Weights of a small transformer language model.
Size: 12 layers, width 192, MLP 512 SwiGLU, 5.12M parameters.
Architecture: RMSNorm before each block, rotary positions, no biases in attention or MLP, untied embeddings, normalized queries and keys.
Training: a variant of Adam for these matrices, 182M tokens, 11078 steps.
MLP neurons of a small language model. Each row is named by its layer, matrix (gate and up: input weights) and neuron, and shows model dimensions 96-159. Each number is 50 + 10 x the weight over its row's rms, rounded and kept within 0 to 99. A neuron's up and down rows have the sign that makes its largest values positive.
Before each neuron's rows, "fires on" lists the tokens most often at its 100 highest values on Wikipedia text that the model never trained on.

fires on: "ent", " part", "==", " and", "oin"
L3.gate231:38 39 42 56 61 51 60 36 44 41 37 40 34 61 49 51 61 50 58 46 48 60 45 49 47 60 63 40 17 49 46 40 47 54 41 43 43 46 58 32 47 58 41 58 55 60 45 24 71 60 44 52 45 59 66 62 49 36 52 59 37 52 38 55
L3.up231:54 53 49 56 60 47 42 39 74 49 37 38 47 47 49 40 59 48 42 41 52 57 34 41 27 58 46 39 29 49 64 40 57 35 50 36 43 73 55 27 31 59 39 63 38 51 60 44 49 72 58 59 49 42 56 57 61 43 57 61 41 45 49 66

fires on: "ol", "el", "ion", "ri", "k", "ect"
L7.gate336:48 49 52 47 57 56 48 48 55 51 56 52 52 45 37 41 49 51 63 56 50 35 58 53 63 48 47 41 46 56 45 44 70 45 53 56 53 33 41 42 59 47 34 44 53 39 38 50 40 62 64 49 45 48 64 47 53 44 69 67 50 58 25 55
L7.up336:58 43 78 61 72 32 43 52 56 55 37 51 57 50 69 36 47 57 54 47 63 58 48 44 48 57 20 45 45 44 40 54 64 61 46 43 32 50 58 46 55 46 48 39 63 50 36 47 50 50 54 54 49 60 47 57 63 29 53 45 47 66 46 47

fires on: "ra", " Le", "et", "a", " ret", "f"
L3.gate62:39 47 46 40 59 49 50 65 38 52 50 51 41 56 50 51 59 45 47 80 61 62 55 54 46 63 36 49 42 50 51 51 46 24 41 56 50 47 55 48 52 59 62 55 41 45 47 38 36 49 57 38 59 49 38 45 50 45 61 45 61 55 61 36
L3.up62:54 65 48 63 52 49 27 32 37 37 37 47 44 46 37 53 44 35 55 62 57 51 36 66 70 51 29 62 41 57 47 51 50 41 59 48 62 50 61 56 52 63 53 25 48 40 55 60 45 54 44 43 44 49 41 43 52 68 70 28 37 58 51 35

fires on: " US", " National", "ual", "ign", "ric"
L4.gate133:32 43 58 59 70 60 54 58 50 53 57 52 32 38 39 51 43 48 37 61 42 49 52 56 50 57 37 50 55 53 46 49 51 52 38 61 49 35 64 40 48 52 48 45 61 51 35 63 50 43 45 60 73 33 46 54 48 49 50 44 35 57 55 45
L4.up133:59 61 61 41 30 52 44 47 55 37 59 38 47 51 49 61 51 53 45 33 31 45 28 68 60 37 53 50 51 46 57 43 20 60 50 45 46 27 51 49 45 50 33 42 45 49 53 46 32 54 44 49 48 53 37 56 68 52 52 55 44 51 47 54

fires on: "ed", "pt", "iz", "an", "ass", "t"
L7.gate378:31 58 53 63 43 48 55 41 44 34 39 37 49 55 45 47 49 47 69 56 31 37 48 48 58 67 37 66 45 45 38 56 52 49 54 63 60 49 47 27 52 44 38 56 47 44 50 41 68 47 41 51 45 52 42 53 54 48 47 48 52 48 30 54
L7.up378:46 45 59 66 41 40 45 45 53 53 38 53 58 46 53 59 61 52 51 43 55 61 39 52 33 52 44 48 44 59 30 54 45 36 57 64 36 44 43 55 52 52 40 53 50 31 53 39 51 56 46 49 57 53 44 65 67 48 57 40 49 26 48 56

fires on: "u", "k", "ol", "om", " of", "f"
L7.gate154:53 66 48 33 49 57 44 66 63 37 57 55 56 50 70 58 40 50 77 42 51 51 67 38 60 49 52 54 30 53 48 51 44 41 49 41 41 43 40 51 57 43 69 52 41 55 42 38 50 57 64 46 38 49 32 60 52 26 51 41 53 51 39 50
L7.up154:47 65 52 53 39 45 62 43 42 48 36 63 35 44 47 47 45 31 50 27 54 46 53 63 55 47 49 36 45 57 29 41 58 34 54 38 59 55 38 46 41 54 69 60 56 33 54 41 58 75 46 61 44 66 48 68 39 44 66 39 39 60 56 46

fires on: " le"
L4.gate241:39 49 45 54 46 50 56 42 46 54 52 55 48 52 41 49 45 64 58 46 35 57 44 63 53 46 77 60 57 55 49 46 56 59 59 55 53 73 61 32 49 62 68 51 70 68 42 46 46 61 65 55 61 36 55 41 47 58 38 62 67 53 58 46
L4.up241:50 42 41 61 42 48 51 48 50 36 45 47 57 43 65 52 53 47 71 54 58 47 60 45 67 45 45 32 55 30 50 48 43 48 59 49 45 47 65 63 36 58 40 35 58 57 44 42 55 55 32 59 47 40 46 44 40 61 32 68 42 42 56 47

fires on: " |", ")", "\""
L5.gate71:53 40 60 43 50 49 73 68 41 76 55 40 57 30 37 45 56 71 33 43 52 47 47 83 63 58 42 44 42 58 45 47 55 50 45 55 61 55 30 44 51 49 55 51 45 29 44 45 38 67 31 58 45 44 33 55 60 58 63 67 52 51 49 54
L5.up71:30 58 52 45 53 51 41 57 41 39 60 62 28 63 48 50 56 62 49 52 57 41 41 43 56 37 59 50 40 53 42 47 61 49 67 48 52 60 44 57 41 62 63 63 41 49 42 79 46 39 60 42 57 70 46 28 33 41 56 63 50 61 66 53

fires on: " com", " pl", " a", " Com", " the", "\""
L4.gate382:42 46 54 52 56 55 54 62 59 57 34 55 70 54 41 52 48 34 63 51 52 50 49 33 39 35 42 39 69 46 44 42 52 54 58 57 64 57 59 41 47 64 58 65 69 66 51 56 62 57 48 44 63 53 58 51 63 64 65 50 27 41 41 32
L4.up382:33 47 62 54 46 60 68 39 52 69 51 69 53 45 60 56 56 44 58 46 46 48 40 38 44 46 41 35 47 58 40 73 62 49 52 53 58 44 62 59 48 65 46 57 59 59 42 37 50 42 50 23 34 61 41 39 47 55 50 60 57 56 61 51

fires on: "an", "y", "ied", "ate", " or", "%"
L7.gate54:53 39 40 31 41 37 33 45 43 53 54 39 32 43 57 44 60 37 38 62 57 46 44 63 54 57 33 48 47 56 55 42 50 50 46 49 58 47 42 40 52 50 29 53 46 49 60 60 45 64 37 55 66 52 59 53 43 47 62 40 53 44 63 49
L7.up54:50 44 52 56 47 45 44 41 45 67 40 40 64 41 42 43 65 59 61 52 45 57 54 61 24 57 47 60 28 46 44 37 38 58 60 57 62 51 50 39 34 48 69 48 56 48 50 46 36 53 47 30 75 60 44 48 57 52 47 43 61 43 49 56

fires on: "19", "r", "\""
L5.gate217:46 50 46 35 58 48 59 58 44 61 57 45 46 51 47 43 44 56 63 46 42 60 61 62 51 41 63 49 50 34 49 44 56 64 70 34 50 54 53 43 56 49 50 57 46 46 47 51 50 55 61 65 36 49 61 47 45 38 59 55 50 34 43 46
L5.up217:39 45 61 51 58 38 35 60 54 32 47 48 56 47 74 38 40 57 47 73 40 55 64 46 49 35 75 47 55 43 51 55 46 59 59 32 45 46 57 52 43 39 46 47 51 42 68 56 68 49 64 66 41 47 52 49 53 46 55 46 45 29 47 35

fires on: ";", "19", "20", "6", "|", "=="
L5.gate393:56 48 39 36 52 40 57 58 41 58 62 48 59 58 55 64 43 40 47 49 45 56 46 54 56 37 45 49 51 61 33 49 53 64 37 37 53 57 41 41 43 53 57 52 39 59 42 48 65 46 56 44 37 33 45 58 62 61 53 31 48 49 50 55
L5.up393:38 58 44 46 68 43 53 55 56 61 62 58 31 63 49 52 56 53 33 39 40 48 56 44 56 46 49 47 34 51 62 55 63 58 53 31 58 43 46 35 47 27 53 37 52 58 49 74 57 55 44 60 60 41 42 67 69 47 49 47 42 54 50 52

fires on: "n", "et", "ac", "fter", "t", "ith"
L4.gate57:50 64 48 57 44 43 59 46 60 75 32 47 38 65 61 55 62 43 49 60 55 54 56 37 54 46 48 21 52 45 60 37 45 39 57 57 42 46 54 46 54 49 47 51 59 37 50 43 40 67 49 58 45 50 29 41 53 35 63 52 45 58 40 31
L4.up57:46 44 43 39 59 44 55 43 47 48 50 52 64 58 56 51 43 43 39 51 60 54 60 47 72 48 65 47 33 33 51 29 61 56 41 47 38 32 53 51 53 47 39 49 61 63 32 42 59 44 36 50 50 48 44 46 36 50 44 60 39 49 54 47

fires on: "ir", " US", "y", "h", "un", "er"
L7.gate135:47 45 43 52 61 33 49 40 54 65 34 45 42 38 48 59 35 48 47 34 55 36 50 43 53 63 49 64 54 55 28 62 53 62 32 53 59 55 55 54 42 55 57 40 76 33 42 49 51 43 56 64 69 64 50 53 57 23 56 49 56 65 61 54
L7.up135:53 55 47 31 44 29 47 45 49 52 48 55 53 51 58 54 67 64 32 48 42 39 52 50 77 44 28 55 52 43 45 46 49 60 54 69 49 48 55 52 58 43 60 53 62 49 42 39 47 62 55 50 36 49 44 45 47 46 46 44 42 60 49 39

fires on: " Z", "az", " Y", "ik", "z", "q"
L5.gate329:30 66 55 52 50 47 42 63 59 60 34 48 55 55 46 51 52 58 52 55 46 58 52 44 35 60 47 43 39 58 63 52 68 35 45 56 59 47 57 42 49 40 26 41 61 38 62 35 42 76 37 50 58 51 30 40 60 52 34 45 22 29 45 48
L5.up329:43 38 46 43 51 49 46 37 52 35 46 61 43 56 35 51 83 51 33 59 57 74 39 49 64 50 42 35 48 61 52 50 60 28 36 51 49 41 58 46 43 62 23 61 44 43 55 46 44 61 43 59 39 52 63 32 51 62 51 62 40 40 42 46

fires on: " An", " an", "n"
L3.gate46:38 40 48 54 41 28 46 62 34 59 56 57 52 56 31 41 66 38 45 55 42 68 47 33 51 47 52 48 37 55 51 44 17 51 60 60 56 40 61 39 50 57 47 37 49 49 47 49 39 41 64 51 40 42 48 59 39 47 56 56 44 51 62 56
L3.up46:47 39 49 60 46 49 52 50 28 57 63 58 40 44 39 55 61 40 35 47 51 61 63 34 58 48 37 46 39 54 55 43 58 49 66 56 35 47 53 48 47 62 59 30 55 67 55 50 45 51 58 47 72 40 35 66 53 65 43 62 55 56 70 53

fires on: "u", "te"
L3.gate109:39 49 56 32 40 59 50 65 43 43 48 43 47 56 68 47 25 40 54 59 64 64 50 58 51 60 48 55 53 51 33 65 55 54 46 42 38 53 56 51 53 46 63 42 43 61 61 47 48 41 48 47 46 27 37 44 38 54 69 70 72 59 39 50
L3.up109:35 57 56 60 45 45 53 37 47 44 43 40 42 42 51 53 49 47 52 48 50 41 46 57 43 63 52 45 50 61 38 48 36 50 69 49 54 57 56 49 59 46 55 48 46 42 58 35 62 66 64 48 47 41 50 41 67 48 70 51 68 51 67 47

fires on: "h", "20", "19", "18"
L5.gate358:30 49 49 41 63 46 57 51 45 54 41 39 42 52 49 48 51 43 34 69 44 63 41 76 49 47 43 53 38 52 60 49 34 54 49 59 59 50 49 52 41 62 62 27 48 55 44 53 59 57 50 66 46 32 47 37 72 52 62 43 43 65 51 64
L5.up358:41 68 43 39 48 56 44 50 46 45 55 55 41 48 52 61 33 52 65 64 53 37 55 52 43 58 35 41 40 39 52 58 58 54 50 40 41 39 54 34 34 40 63 46 44 53 57 74 54 41 49 47 52 47 47 54 54 64 58 55 47 67 69 32

fires on: "l", "om", "if", "ing", "ut"
L8.gate176:45 29 39 61 40 39 53 54 40 44 61 67 49 38 56 48 44 52 61 54 60 48 46 52 63 55 39 33 61 45 59 30 46 51 37 49 28 41 43 45 32 51 41 43 68 73 52 19 47 58 30 49 55 42 38 45 46 40 69 52 47 49 45 52
L8.up176:69 49 43 55 43 49 34 69 51 49 37 66 61 51 44 59 55 55 49 57 63 56 61 37 41 54 51 47 57 54 49 51 55 55 67 56 48 48 55 45 52 51 53 56 50 57 43 38 53 55 48 49 38 43 45 64 45 38 46 53 44 46 54 58

fires on: "t", "an", "19"
L5.gate299:44 53 43 45 66 47 46 53 40 44 59 45 34 67 42 41 47 53 43 47 53 45 50 56 56 41 66 67 69 53 48 51 40 68 53 53 67 51 60 32 52 52 47 60 58 61 48 49 55 55 70 58 55 48 63 49 49 46 46 56 50 51 55 66
L5.up299:50 55 64 82 44 47 47 64 50 45 37 63 62 38 65 62 48 54 49 56 26 47 33 61 53 54 63 44 60 50 56 55 54 52 48 57 44 61 64 51 53 47 69 36 44 45 60 57 58 53 50 58 39 57 44 43 38 59 52 38 36 55 60 40

fires on: "m", "s", "c", "em", "y", "d"
L7.gate294:43 43 59 35 33 44 42 52 31 42 46 38 42 45 67 47 33 48 47 63 74 61 40 50 60 54 46 48 45 58 55 49 52 53 53 50 52 45 62 51 60 55 52 63 69 65 65 55 67 48 52 62 43 36 58 45 47 54 48 48 65 54 53 59
L7.up294:41 57 51 39 39 40 50 57 51 55 61 66 30 63 53 34 70 44 44 49 68 67 38 26 59 69 26 49 56 58 43 53 46 40 48 54 52 59 57 57 40 51 53 36 41 44 59 57 42 38 44 59 32 66 61 59 47 54 51 47 46 50 43 53

fires on: "i", "u", "it", "is"
L5.gate249:44 49 54 40 39 51 47 63 23 43 40 41 43 43 54 48 45 48 64 62 50 59 45 58 45 51 48 52 26 55 39 60 49 60 56 53 40 44 53 48 65 43 55 46 55 40 58 68 55 51 49 55 50 43 53 49 42 54 53 43 40 46 55 59
L5.up249:57 59 77 50 38 54 46 43 54 37 54 48 59 44 62 32 61 60 47 60 40 37 48 58 26 48 54 44 57 54 45 53 59 56 61 55 31 54 59 53 50 46 50 47 62 53 60 65 53 45 51 53 52 43 48 50 49 59 54 47 67 48 60 40

fires on: " and", ",", " the", " The"
L8.gate378:52 43 52 51 66 52 38 41 48 40 51 53 37 53 18 46 56 40 63 54 53 38 58 60 50 51 51 49 34 54 31 44 44 40 56 55 47 58 54 44 43 51 48 29 64 47 31 68 58 43 59 53 57 53 51 47 49 38 69 66 66 47 36 60
L8.up378:42 51 45 38 44 60 21 76 41 57 48 61 49 42 69 53 58 33 44 50 43 29 63 74 37 66 55 44 53 52 45 49 44 63 49 36 54 59 56 45 48 69 64 46 45 39 69 57 47 44 29 54 65 55 55 52 31 59 43 53 68 38 47 64

fires on: ","
L5.gate32:65 49 50 35 39 50 48 31 52 41 44 35 65 62 54 53 59 48 82 43 62 42 41 57 39 49 48 51 56 66 56 36 38 45 40 49 47 58 67 62 62 49 52 46 64 40 61 58 65 38 49 41 52 58 53 70 38 55 51 52 51 60 47 41
L5.up32:39 47 50 58 30 45 36 59 36 55 51 66 47 56 64 65 37 40 46 53 47 40 58 36 57 54 50 50 53 41 45 47 38 55 61 25 39 47 55 58 49 51 55 50 41 49 50 46 46 39 50 57 50 57 32 31 35 49 32 47 49 60 47 51

fires on: "v", "ubl", "az", "V", "au", "ig"
L3.gate382:41 68 37 58 33 47 53 47 41 40 57 61 49 50 59 50 56 46 60 54 53 38 47 68 59 45 31 43 23 58 44 45 64 59 49 64 49 40 38 30 45 45 58 52 47 30 50 61 34 40 48 46 32 50 52 43 59 53 51 23 36 50 67 52
L3.up382:44 48 54 44 37 42 46 48 57 52 38 40 55 52 60 68 57 51 52 50 19 47 45 49 49 48 58 66 48 52 58 52 48 61 47 57 55 28 50 44 47 57 57 41 47 68 34 48 57 70 49 63 38 46 53 40 51 58 56 41 55 38 47 35

fires on: "y", "est", "ic", "ir", "anc", "ain"
L7.gate406:50 67 29 30 41 45 56 36 48 57 63 63 50 57 62 73 57 62 47 43 40 35 56 51 67 58 50 51 67 49 46 57 47 67 58 56 58 54 60 50 70 51 51 47 48 49 54 38 46 37 54 55 40 45 58 58 52 34 53 60 44 63 32 60
L7.up406:31 49 43 35 49 59 65 52 55 32 54 54 42 54 54 45 55 69 44 31 44 41 60 60 53 60 43 53 52 55 69 44 44 61 61 52 64 53 57 42 63 52 40 53 56 50 43 40 52 46 66 56 37 74 48 45 35 34 45 46 52 58 51 41

fires on: "ch", "th", "h", "it", "l", "ar"
L8.gate302:40 43 29 49 43 39 52 43 23 47 50 49 44 70 41 63 47 46 54 69 55 40 61 61 48 35 51 43 36 44 34 54 60 60 63 60 51 35 57 52 54 32 63 31 61 50 48 47 51 52 39 44 30 49 53 47 52 41 30 62 52 42 30 50
L8.up302:50 61 42 67 55 34 56 27 52 35 36 54 66 38 63 72 51 40 62 42 39 46 33 49 37 36 61 53 50 61 60 69 59 44 58 42 44 46 47 46 54 52 69 54 44 56 53 40 62 63 43 44 55 48 64 43 43 48 51 44 50 38 40 45

fires on: ",", "hen", "al", "q"
L4.gate0:39 40 65 38 58 36 61 36 50 53 41 50 50 64 49 48 53 54 54 47 31 50 66 60 44 56 50 49 49 43 37 59 64 61 46 53 48 42 52 31 54 35 42 59 46 40 54 50 40 56 57 49 52 55 36 38 60 52 49 55 33 47 42 45
L4.up0:37 56 69 34 51 60 45 57 57 42 45 52 43 55 35 41 48 47 25 66 43 35 51 50 36 69 39 51 67 37 64 45 57 47 46 64 64 45 56 50 51 62 41 49 44 55 50 63 52 57 52 41 40 66 46 44 31 59 51 56 45 53 47 42

fires on: "ac", " U", "uc", " United"
L3.gate254:48 35 63 58 58 50 46 40 58 51 55 45 36 61 51 54 46 49 52 37 48 47 57 76 52 62 52 45 55 53 44 50 45 55 44 70 50 63 59 55 54 45 38 36 63 57 53 51 33 68 35 45 70 66 54 48 54 53 68 63 47 38 54 49
L3.up254:46 33 53 34 44 48 66 54 37 46 46 51 41 33 46 53 36 50 63 40 59 37 71 53 51 49 59 51 65 35 45 44 36 65 50 47 60 32 59 62 44 65 47 44 53 49 49 62 61 50 43 51 65 63 48 57 42 49 44 50 48 33 55 65

fires on: ".", "an", "az"
L8.gate325:42 77 51 56 36 49 59 50 39 41 38 63 36 46 41 67 43 42 72 58 38 29 47 66 56 71 61 49 60 48 42 51 47 63 45 53 38 54 57 36 42 68 58 53 37 45 43 55 31 30 55 53 27 59 50 55 48 29 37 38 57 45 54 44
L8.up325:25 44 41 53 38 32 49 32 27 50 32 58 54 38 43 39 65 44 46 60 52 33 48 46 57 46 33 46 53 56 38 48 60 45 61 71 46 50 42 37 46 63 52 57 53 53 52 51 58 59 40 63 53 53 45 50 40 69 60 51 64 47 46 53

fires on: "t", "cl", "l", "19", "20", "m"
L4.gate184:60 45 41 49 60 37 45 50 61 53 64 53 29 47 51 64 39 37 47 22 58 43 49 63 48 36 58 47 46 49 35 62 46 51 54 38 49 37 36 46 53 34 64 50 46 55 58 58 63 36 44 58 39 36 54 66 68 47 57 45 49 52 48 52
L4.up184:44 45 41 69 60 48 66 41 36 60 57 46 36 46 40 61 30 54 50 44 56 48 48 63 56 25 44 57 47 45 51 56 53 49 43 54 61 58 58 46 47 55 48 49 52 29 37 47 53 62 60 39 61 56 39 53 45 32 47 42 34 50 62 51

fires on: "et", " not", "m", " one", " at", " an"
L8.gate187:51 43 51 54 47 55 49 53 38 46 46 51 47 43 54 51 46 52 39 65 53 46 35 38 55 56 74 47 60 51 40 52 42 61 40 60 75 62 67 38 50 55 33 49 56 37 41 49 35 49 74 46 59 43 31 48 43 46 52 73 38 59 59 36
L8.up187:53 50 45 56 64 53 42 60 37 41 52 53 35 47 41 47 38 49 43 49 56 38 47 61 63 45 37 47 47 58 55 56 41 60 45 52 53 50 43 57 39 73 57 44 60 46 51 53 56 32 47 55 52 28 51 47 57 71 55 62 40 37 54 64

fires on: "n", "od", "is", " –", "et"
L3.gate424:49 28 49 50 58 44 32 41 46 64 66 62 49 25 36 54 52 52 36 55 57 71 51 59 49 39 46 66 47 56 48 53 44 73 42 59 43 35 55 49 51 49 56 46 68 58 64 61 54 52 61 56 61 48 52 59 59 57 53 66 33 48 51 42
L3.up424:50 54 57 60 52 52 52 38 41 56 57 50 45 32 29 65 40 42 48 69 38 56 44 47 70 47 42 49 42 59 41 33 52 69 70 47 48 32 69 49 42 74 56 55 45 45 55 63 45 31 63 47 38 52 48 43 52 47 51 46 50 43 59 64

fires on: "f", "y", "ew", "at", "ow"
L7.gate478:53 43 50 43 74 41 37 36 49 56 56 38 50 58 59 35 47 43 57 65 39 40 51 48 70 40 55 70 31 42 66 54 56 50 70 58 53 47 65 36 41 52 54 51 51 57 37 40 42 39 51 56 46 50 63 45 44 40 52 57 59 53 38 61
L7.up478:50 48 70 64 52 47 44 55 51 51 32 67 44 45 48 46 30 43 50 36 49 45 75 51 56 51 50 53 67 51 35 35 49 45 36 60 37 42 64 63 33 56 56 48 64 40 53 40 36 36 67 60 45 59 52 59 42 45 65 42 73 62 40 43

fires on: ",", ".", "I", "\"", "V", " |"
L3.gate402:38 55 45 26 59 48 70 63 34 56 46 48 45 60 38 49 26 46 63 63 58 49 51 66 52 52 54 43 61 63 46 42 67 57 55 37 45 50 56 46 41 66 53 60 53 42 46 38 40 31 48 33 40 65 47 49 52 51 35 60 30 62 62 56
L3.up402:62 44 52 49 35 47 51 45 56 48 38 52 43 45 52 44 42 44 53 60 64 20 54 65 42 41 43 50 52 55 52 43 50 67 65 29 54 50 60 40 34 32 60 42 58 47 53 56 33 41 36 49 57 62 58 57 42 60 40 53 65 53 51 49

fires on: "d", "y", "ee", "c"
L7.gate304:42 44 46 53 43 49 44 45 62 35 50 49 26 59 65 47 42 57 38 59 39 51 67 47 51 65 53 56 58 58 49 43 57 52 56 45 59 51 60 57 54 62 49 67 55 68 48 44 64 34 46 37 71 43 59 55 58 46 41 38 55 53 48 59
L7.up304:53 39 48 35 49 47 26 47 30 53 40 73 47 74 33 34 46 51 43 45 67 50 45 70 61 51 25 48 68 43 53 41 45 45 48 60 55 42 53 55 58 44 53 66 46 40 65 62 48 55 51 37 52 66 48 58 41 70 48 59 37 61 46 41

fires on: " an", " An", "n"
L8.gate495:56 42 59 61 39 48 34 50 51 58 44 48 47 45 48 45 47 54 57 77 44 52 47 57 50 43 44 55 65 61 56 41 39 63 54 45 45 56 63 51 51 49 54 46 63 60 57 34 41 20 67 56 61 51 52 58 44 49 56 70 51 39 50 54
L8.up495:46 43 46 52 52 35 45 48 51 57 56 42 33 47 35 51 48 32 47 57 50 55 41 41 61 52 64 28 35 50 48 68 55 53 62 62 60 35 41 52 52 74 52 54 41 49 52 55 56 49 43 35 38 48 47 52 66 57 55 57 61 41 66 50

fires on: " en", " Pro", " En", "n", "red", "ed"
L3.gate285:52 41 43 56 48 38 33 45 35 61 36 35 60 33 42 72 48 39 55 59 47 62 66 42 46 69 39 47 47 58 53 45 34 41 43 67 56 52 47 57 49 52 36 43 55 54 83 35 47 42 45 45 53 60 52 51 61 52 59 46 52 42 43 35
L3.up285:46 44 52 37 52 48 41 56 42 56 54 32 57 54 41 64 42 39 52 46 33 51 68 43 50 40 54 44 42 40 48 60 57 76 59 58 55 48 68 48 62 53 56 36 42 60 74 48 45 40 37 41 55 46 52 33 50 41 38 49 49 49 68 54

fires on: " l", " |"
L5.gate366:64 41 48 28 50 41 65 68 53 51 62 61 50 39 55 28 50 74 43 44 57 53 53 53 53 32 37 53 55 46 66 63 49 45 63 48 65 62 37 37 55 39 57 57 51 58 45 40 34 45 40 61 48 52 32 39 37 42 57 55 45 63 50 54
L5.up366:56 47 46 45 39 54 45 58 44 32 58 52 63 48 40 58 38 40 43 39 42 42 47 47 44 43 47 53 52 52 59 48 49 51 50 41 67 73 57 49 57 43 53 53 58 65 40 53 42 45 47 41 49 47 40 59 50 42 63 54 40 59 57 64

fires on: " B", " U"
L7.gate141:47 43 42 50 67 50 37 56 39 53 61 48 47 54 57 48 50 42 39 27 35 44 64 77 55 59 71 55 55 35 43 40 42 55 50 62 53 42 46 48 34 52 56 37 54 60 46 29 51 57 42 55 49 57 49 45 48 59 66 31 59 37 57 57
L7.up141:38 57 45 44 43 46 51 61 35 40 59 56 43 48 44 49 42 51 62 45 46 33 61 57 48 47 65 52 60 52 51 49 38 41 38 36 40 48 49 40 63 48 34 63 57 53 52 62 41 39 56 46 62 33 64 78 44 46 56 61 60 46 51 65

fires on: " \"", ".", "b", "is", " wh", " For"
L8.gate201:64 60 47 64 61 67 42 51 49 58 52 54 46 49 20 50 50 47 62 68 45 47 55 54 55 54 58 51 54 48 43 50 38 53 32 75 55 50 54 51 26 48 41 46 57 49 48 58 37 38 56 56 45 50 60 49 36 44 46 47 40 67 48 52
L8.up201:60 58 63 52 61 56 45 60 56 47 42 61 40 32 42 42 59 67 60 69 49 40 50 40 58 28 32 63 65 55 28 53 51 51 43 55 53 48 33 56 34 55 54 56 57 44 66 60 47 62 63 67 56 46 41 51 51 60 54 31 43 61 54 62

fires on: "at", " acc", " ", "f"
L5.gate55:37 40 60 45 54 43 45 42 29 43 43 30 59 46 53 46 56 49 67 64 53 47 37 49 54 48 52 53 37 60 48 34 60 62 56 67 44 51 57 56 64 43 46 61 30 76 51 60 54 42 49 50 58 75 58 49 44 43 39 60 42 40 44 39
L5.up55:57 39 57 59 69 44 53 44 47 62 48 53 43 49 40 38 58 66 54 52 55 34 67 55 43 30 72 48 60 51 43 44 32 50 43 51 51 50 56 44 37 64 51 57 50 47 57 49 20 46 42 46 50 46 39 37 38 55 47 50 58 49 33 38

fires on: "l", "ll", "h", "ag", "ay"
L8.gate460:65 38 52 49 36 30 48 43 42 44 52 36 56 62 48 61 48 66 57 67 52 48 46 56 65 33 48 35 45 36 55 69 58 41 40 47 61 62 50 41 63 52 43 37 60 54 56 42 41 40 52 62 48 56 51 52 69 37 43 43 66 56 36 56
L8.up460:31 47 61 57 39 41 64 62 52 42 38 52 43 37 63 52 59 58 58 38 39 73 44 49 34 40 43 42 38 72 66 44 39 49 48 36 47 51 60 45 66 36 53 40 52 55 70 54 45 61 49 46 52 42 37 37 51 39 42 45 48 50 80 57

fires on: "ing", " tr", "ay", "gh", " World", " Ph"
L8.gate274:50 60 43 71 35 34 52 41 37 65 39 40 41 54 43 46 45 45 35 46 58 36 50 42 58 53 39 43 65 60 49 57 47 77 61 59 30 37 63 58 38 53 39 45 47 50 58 38 60 61 42 54 45 30 58 39 52 60 47 43 47 44 54 53
L8.up274:56 59 66 49 49 48 43 45 39 43 44 48 33 58 41 52 55 51 52 25 56 71 56 47 52 62 38 47 44 51 43 27 46 34 44 56 36 49 39 38 35 35 36 62 58 61 40 41 70 55 45 61 31 27 60 35 54 52 43 65 54 36 32 47

fires on: " (", "==", " as", " |", " and", " or"
L5.gate148:39 66 61 47 65 49 36 43 54 51 44 62 43 56 57 58 60 46 44 34 48 48 30 46 43 55 51 51 36 59 48 48 42 64 63 53 54 42 51 48 77 42 35 42 42 53 58 42 60 49 64 49 41 45 81 59 49 37 44 58 51 39 53 51
L5.up148:38 58 46 35 60 55 49 34 54 57 26 45 40 39 48 52 59 38 48 28 58 54 48 46 41 60 47 51 48 55 52 51 50 45 61 57 48 41 58 38 45 39 34 39 69 54 79 39 64 60 71 54 47 55 70 59 40 50 63 53 53 45 37 66